Weights of a small GPT-style language model, trained from scratch on English Wikipedia.
Training: a variant of Adam for these matrices, 333M tokens, 5085 steps.
MLP neurons of a small language model. Each row is named by its layer, matrix (up: input weights) and neuron, and shows model dimensions 16-111. Each number is 128 + 24 x the weight over its row's rms, rounded and kept within 0 to 255.
Before each neuron's rows, "fires on" lists the tokens most often at its 100 highest values on Wikipedia text that the model never trained on.

fires on: "l", "9", ".", " ch", "r", "v"
L7.up933 [135 121 101  83 108 133 126 154 126  94 213 141  79 129 126 134 122 101 115 143 154 144 113 164 100 127 110 137 143 115 122 129 101 116 115 100 121 150 112 126 118 107 131 132 113 164 117 178 120 141 132 139 118 110 140 145 134 107 142 166 125  93 124 110 193 144 131 149 135 177 118 124  81 119 100  92 143  87  92  94 108 121 162 181  79 107 136  96  97 130 130 152 116 104 105 123]

fires on: " as", " by", "p", " ab", " in", " Democrat"
L8.up13 [118 121 185  87 146  79  83 131  97 109 121 112  95 181 108 116 102 161 129 150 141 121 139 111  86  59 176  87 157 131 127 151 117 129 129 115 143 113 110 116 132 152 128  89 166 126 117 124 128 109 146 130 138 108 153 154 135 112 176 174 124 115  92 111 135 161 129 115  96 157 110  99  92 157  85 165  93 111  98  96 143 131  92  89 103 123 119 120 183 100 109 134 137 110 102 126]

fires on: "ce", "j", "ight", ":", "fess"
L2.up228 [117 144 129 122  86 145 123  86 116  97 137 131 156 142 122 147  89 117  92 121 146 128 103 126 195 146 188 170 117 164 135 121 117 155 100 109 150 163 128  96 135 153 140 156 135 123 126 121 142  93 125 120 120 136 173 125 104  88 126 121 168 105 180 101 144 137 127 167 127 142 127 109 129 157 110 142 135 140 174  91 134 116  98 127  86 143 105 100 132 113 124 132  86 154 153 187]

fires on: " tr", "r", " r", " Tr", " ("
L8.up350 [119 128 134  99 175 143 134 146 168 113 133 142 119 116  90 137 109 113  90 120 146  98 181 141 130 152 158  98 104 155 138 139 155 152  86 131  88  91 101 128 117 114 127 134 123  81 131 110 107 138 124 140  90 157 132 138 119 104 139 103 144  94  89  98 143 107 141 145 112  80 151 115 105 163 130 145 134 123 107 113 120  84 137 158 120 103 123 146 143 160 109 211 135 104 115 176]

fires on: "s", "v", " km", " int", "w", "z"
L6.up773 [118 115 135 117 135 120 149 147 112  87 139 137 122 154 145 128 108 158 140 122 119 146 151 175 140 110  92 147 111 107 135 112 156 131 141 122 154 121  99 160  77 122 146 139  81 140 130 138 123 104 130 107 137 145 135 118 154 102 134 120 125 154  98 125 162  86 112  92 121 137 121 141 119 129 175 108 163 123 133 142 124 142 171 137 102 116 156 114 104 126 123 138 170 148 129 132]

fires on: "p", " Fran", " Mar", "art", " Democrat", "ounc"
L2.up452 [141  97 152 110 114 103  99 134 134 121  95 160  89 172 144 160 112 134 127 117 121 155 114 136 129 147 162 103  93 134  89 154 101 132 172 126 100 136 158 125 146 124 122 115 135 141 158 137 152 104 104 147 109  94 142 144 137 120 127 191 177 152 119  63 111 123  97 127  62 135  77 122 128 142 133 121  97 111 157 119 132 137 112 178  88 140 102 130 156  91 131 109 127 135 106 132]

fires on: "al", "ist", "ur", "ics", "up", "|"
L2.up511 [205  89 112  98 111 138 128 158 148 154 154 107 143 160 106 121  81 140 125  88 147 111 151  99 126 131 163 112 142 145 119 137 103 108 141 145 114 120 149 112 144 140 118 132  89 111 162 135 116 134  89 130 159 160 135 124  89 126 106  94 158 139 102  95  97 189 115 106 153 145 141  96 105 107 139 123  92 115 130  59 135 147 122 163 106 147 181 134 118 124 152 100 110 137 104 141]

fires on: " loc", "it", " sing", " station", "ite", " charac"
L2.up557 [117  98 156 148 157 104 137 163 154  89 139 133 156 116 134 111  96 120 101 111 151 112 147  92 134 139 132  85  96  98 140 157 114 122 159 152 119 120 120  91 114 103 163  97 107 128 160 111 154 112  87 101  83  99 140 143 110 126 144 121 114 135 104 141 138 107 136 119 140  95 112 114 171 171 125 146 114 148 126 102 151  80 131 165  98 185 135 128 195 144 112 157 136 106 103  88]

fires on: "ian", "bum", "ch", "ese", " American", "s"
L8.up453 [109 143 149 131 150 106  88 145 138 119 117 127 107 144  85 158  92 131 132  88 176 131 152 138 120 116 133 177 175 105 140 162 131 105 176 138 109 139 128 156 122 106 168 116 144 126 113 104 147  93  86 152 105 122 110 159 123 120 141 156 146 117 111 124 100 158 163  90 120 125 133 113 102 126 156 149 104 117 130 117 107 136 169 122 118 114 110 107 159 162  93 130  73  89  54 136]

fires on: " v", " al", ".", " s", " ", "h"
L8.up856 [121 146 128 136 154 129 124 109 145 116 181 143 153 130 121 143 132  82 106  88 125 128 149 151 126  96 160 181 158 129 155 150 149 123 156 114 108 107 158 132 148  66 150 151  80 115 114 118  99 145 148 134 119 150 119 137 107 104 134 121 127 119  92 156 143  97 156 127 135 133 122 116 168 148 106 115 149 132 116 133 152 105 155  99 131 114 131 100 122 114 158 125 142 102 120 155]

fires on: "1", "ev", "ode", " le", " or", " ev"
L2.up560 [166 150 122  78  85 129 102 170 152 105 144 130 146 160 109 155 101 136 128 134 101 153 140 116 156 127 173 120 129 121 133 114 106 160 166 162 150 128 110 157  94 140 129 105  89 132 129 100 124 137 141 135 142 113 157 115 110 104 153  79 169  88 105 155 112 131 137 152 116 158 156 108 132 137  73 118 134 176 145 119 161 134 121 126  90 128  89 134 159  53 147 155 115 103 161 120]

fires on: "2", " ", "1", "0"
L8.up742 [165 130 129 121 158  88 132  99 124  46 144 130  94 124 145 164  97 142 132 114 128 136 157 123 151 112 187 123 121 146  74 127 124 137 130 113 162 188 102 120 144  99 123 127 132 157 140 166 155 166 101  97 112 103 123 131 169 152 151 129 115 140 137 108 138 127 148 172  81 129 140 101 119 151 112 124 121 157 128 105 122 139 114 160 160 124 128 155 125 106  92 185 123 127 126 116]

fires on: "1", "2", " years", " work", "os", "m"
L8.up189 [ 87 139 100 175 130  89 131 166 128 119 163 105 138 120 154 104  84 109 124 139 157 133 128 104 132 129 150 152 140 126 116 173 131 157 124 128 208 163 124  97  70 133 123 154 141 149 137 160 198 137 140 143  93 105 158 120 181 138 130 157 186 103  97 119 111 140  98 120 127 158 129 144 149 116 108 121 136 142 103 123 125 139  93 162 126 133 134 129 102 155 102 166  97 156 143  89]

fires on: "ian", " American", "3", " German", "an"
L8.up374 [ 69 147 163 103 140 102 131 112 105 105 118  92  73 113 149 132 135 126 147 159 147 114 116 140 120 142 130 137 110 143 131 142 131 145 164 137 106 120 109 117 126 140 113 132 135 112 123 161 172  86  45 149 176 110 115 116  88 122 124 137 135  88 136  79  90 139 120 100 120  74 109 141 125 173 179 143  99  84 147 139 118 125 180 139 127 131 174 119 155 161  96 148  68 100 129 119]

fires on: "ing", "s", "te", "own", "ft", "es"
L2.up497 [170 148 156 139 112  92 117 123 132 161 143  73 131  60 118 106 152 140 123 118 162 111 134 124 112 179 125 135 131 105  99 109 146 137 119 125 139 169 100 114  98 118 174 160 126 134 101 149 142 107 137 124 128 149 110 133  33 139 125 177 115 106 158 114 163 142 119 127 122 129 124 129 122 119 139 136 189 123 139 101 140 133 120  91 128  99 143 108 138 149  97 112  81 123 165 137]

fires on: "ric", "ent", "ory", "ary", "al", "ear"
L2.up383 [ 78 121 132 101 151 158 133 139 134 143 171 122 102  94 113 132 138 102 130 125 110 127 109  88 121 151 135 108 101 130 117 108 110 126  96 170 129 106 104  92 138 115 164 117 156 153 121 103 109 172  64 172 143 105 100 128 138 150 156 144 162 111 115 142 115 128 138 109 128 128  86 101 116 151 136 142 126 164 153  91 139 135 115 104 127 110 118 117 165 128 171 117 142 120 104 139]

fires on: "7", "ol", "6", "9", "5", "h"
L6.up774 [130 143 166  77 172 128  70 139 132 119 138 130 111 130  90 153 116 110 125 106 124 128 139 134 131 111 150 133  94 125  88 134 139 122 143 147  56 139  90 146 105 119 151 127  97 127 123  67 116 136 117 132 170 155 124 194 134 142 102 114 165  72 134 153 121 112 147 138  95 106 132 110 128 174 114 179 141 127  74 145 158 133 107 106 126 139 139 112 128 112 109 145 122  82 107 177]

fires on: "i", "ina", "us", "1"
L2.up116 [165 106  95 112 142  96 122 117 134 135 139  94 109 101  95 137  87 142 131  89 145 117 140 116 131 141 138 146 154 159 134 119 113 170 110 113 132 167 133 106 111 101 119 149 144 122 119 110 124 143 138 147  86 141  81 140  98 138 112 151 141 113  79 129 127 155  94 147 137 162 132 175 136 119 109 135  73 153 131  73 145 133 107 108 140 122 161 123 101 143 134 157  98 132 113  98]

fires on: "-", "|", ":"
L2.up164 [127  98 115  77  86 164 125 115 119 130 134 146  97  96 116 144 143 131 107 112 109 174 140 154 130 150 170  83 143 172 174 138 155 193 113 107 129 115 111 129 140  97 149 173 171 123 121 140 121 126 113 118  88  82  94 126 105 144 121 128 176 135 105 141 114 129 107 167 120 127 156 147 125 208 106 119 147 136 116 116 147 149 130 145 103 172 122 103 174 132  98 129 151 144 133 173]

fires on: "ime", "-", "c", "ord", "f", "#"
L2.up913 [129 116 136  84  99 144  84  89 138 173 158 153 132  89 111 113 151 178 164 111  99 103 156 136  98 131 122 133 137 154 152 114 138 163  94 131 110 130 162 118  99 128 139 154 128 155 115  95 151 117 117 125 153 123 116 138  85  96 116 141 142 140 169 104 142 135 129 133 132  85 130 135 105 179 133 108 151 124 120 116 145 123 136 135 129 171 122 139 158 112 124 160 153 108 144 180]

fires on: "|", "'", ")", "s", "gr", "v"
L8.up265 [119 110 166  65 128 149 138 123 117 102 160 118 124 162 111 126  97 144  87 115 136 100 163 160 119 123 125 163 113 107 130 175 144  81 143 121 109 118 149 140  56 172 102 158 116  71 118 152 155 104 110 139 138 107 159 103 116 112 107 151 125 118  59 100 195 113 138 115 146 133 130  89 132 157 156  98 123 106 148  81 121 134 128 126 107 112 148 107 105 112 159 137 104 152 137  92]

fires on: "-", "ent", "st", "ird", "ult"
L2.up224 [116 103 115  93 115 143 129  80 117 118 139 152 143  75 138 173 166 139 136 109 120 169 115 109 109 107 158 138 139 134 140 111  83 174 124 115 127 136 117 132 124 136 157 152 120 105 134 153 171 167 133 118 109 127  97  78 113 110 149  88 172 139 127 112 109  91 107 114  93 168 126 124 123 188  96 106 140 113 154 126 160  95 155 150  88 130 101  66 116 150 122 182 109 150 120 131]

fires on: "r", " tr", "l", "s"
L7.up280 [128 142 121 145 142 133 131 139 132 124 108 128 122 133  92 146 159 154 102 124 181 141 115 151 191 135 110 119 163 107 126 130 144 137 153 105  91 130 100 138  93 106 120  90 103 103 120 155 115 131 129 117 133 144  80 129 148 142 149 118 101  97  88 119 115 143 119 163 120 107 151 100 142  93 102 150 169 123 130 108 130 111 153 151 114  94 167 132 163 152 125 163 108 141 114 187]

fires on: " to", "as", " be", "in", "hen"
L6.up133 [129 168 134 104 111 134 131 157 106 152  96 103  64 108 111  81 117 125 159 114 153  82 136 137 151 134 121 129 145 106 177 172 109  96 159 152 153 134 155 103 142 139  99  91 124  98 113  73 129 123 130 121 153 139 104 114 111  96 103 109 123 130 156 193 173 144 102 105 154 136 130 122 113 183 163 112 129 141 137 128 116 145 129 125 150  69 137  74 144 144 117 137 115 108 123 123]

fires on: "-", "est", "ch", "r", "ell", "amp"
L8.up518 [ 99 163 144 136 110 145 121 104 104 105 132  97 128 111  97 136 106 156 120 123 140 118 161 128 148 147 148 105 135 111 125 127 182 138 132 144 141 115 121 131 125 157 143 115 124 105 121 150 170 114 122 116 126 137  75 132 154  82 141 122 127 131  84 138 136 122 131 129 143 145 143 156 132 151 108 117 170  73 108 168 134 111 116 142 143 100 118  87 126 128 102 109 126 125 117 213]

fires on: "d", "r", "l", " d", " D", "-"
L8.up246 [105 136 105 158 113 144 117 127 123 108 189 153 150 111 148  94 106 127 128 137 136  84 136 155 136 143 155 133 165 150 114 123 133 121 143 113 125 145 130 103 155 130 148 120  75 143 127 155 173 145 137 167 152 120  93 103 121  73 185 115 135  85 139 120 137 141 121 160 126 155 130 142  94 149 119 138 183 107 141 134 105 105 128 147 128 108 136  83 101 161  92 136 152 114 117 116]

fires on: "pl", "oin", ":", " ch", " serv", "ro"
L6.up697 [118 101 116 118  93 165 169 117 136 154 164 127 113  97  94 130 130 134 116 104 115 131 159 145 133 121 146 154 160 140 150 144  78 146 127 148  90 165 123 122 113 141 148 128 108 115 149  96  93 116 100 106 131 114 152 162 131 137 140 102 134 126  98 112 133 204 126 126 153 112 132  99 111  94 139 141 169 148 122 116 107 137  94 184  83 145 141 105  78 133 143 110 145  87 176 147]

fires on: "rit", " writ", "ac", "itt", "it", " al"
L6.up20 [112 126 197 118 128 113  85 141 123 128 160 137 121 123 135 126 102  87  85 165 123 103  89 159 127 126 136 148 121 126 137 108 126 109 130 148 109  90  98 153 152 126 182 157 158 140 133 141 132 131 165  70  88  95 115 117 151 125 162 130 125 131 119 134 107 151 127 134 141 117 147 145 156 136  79 132 117 105 122 149 107 133 163 140 123 103 140 106  90 149 118 129 143 119 102 161]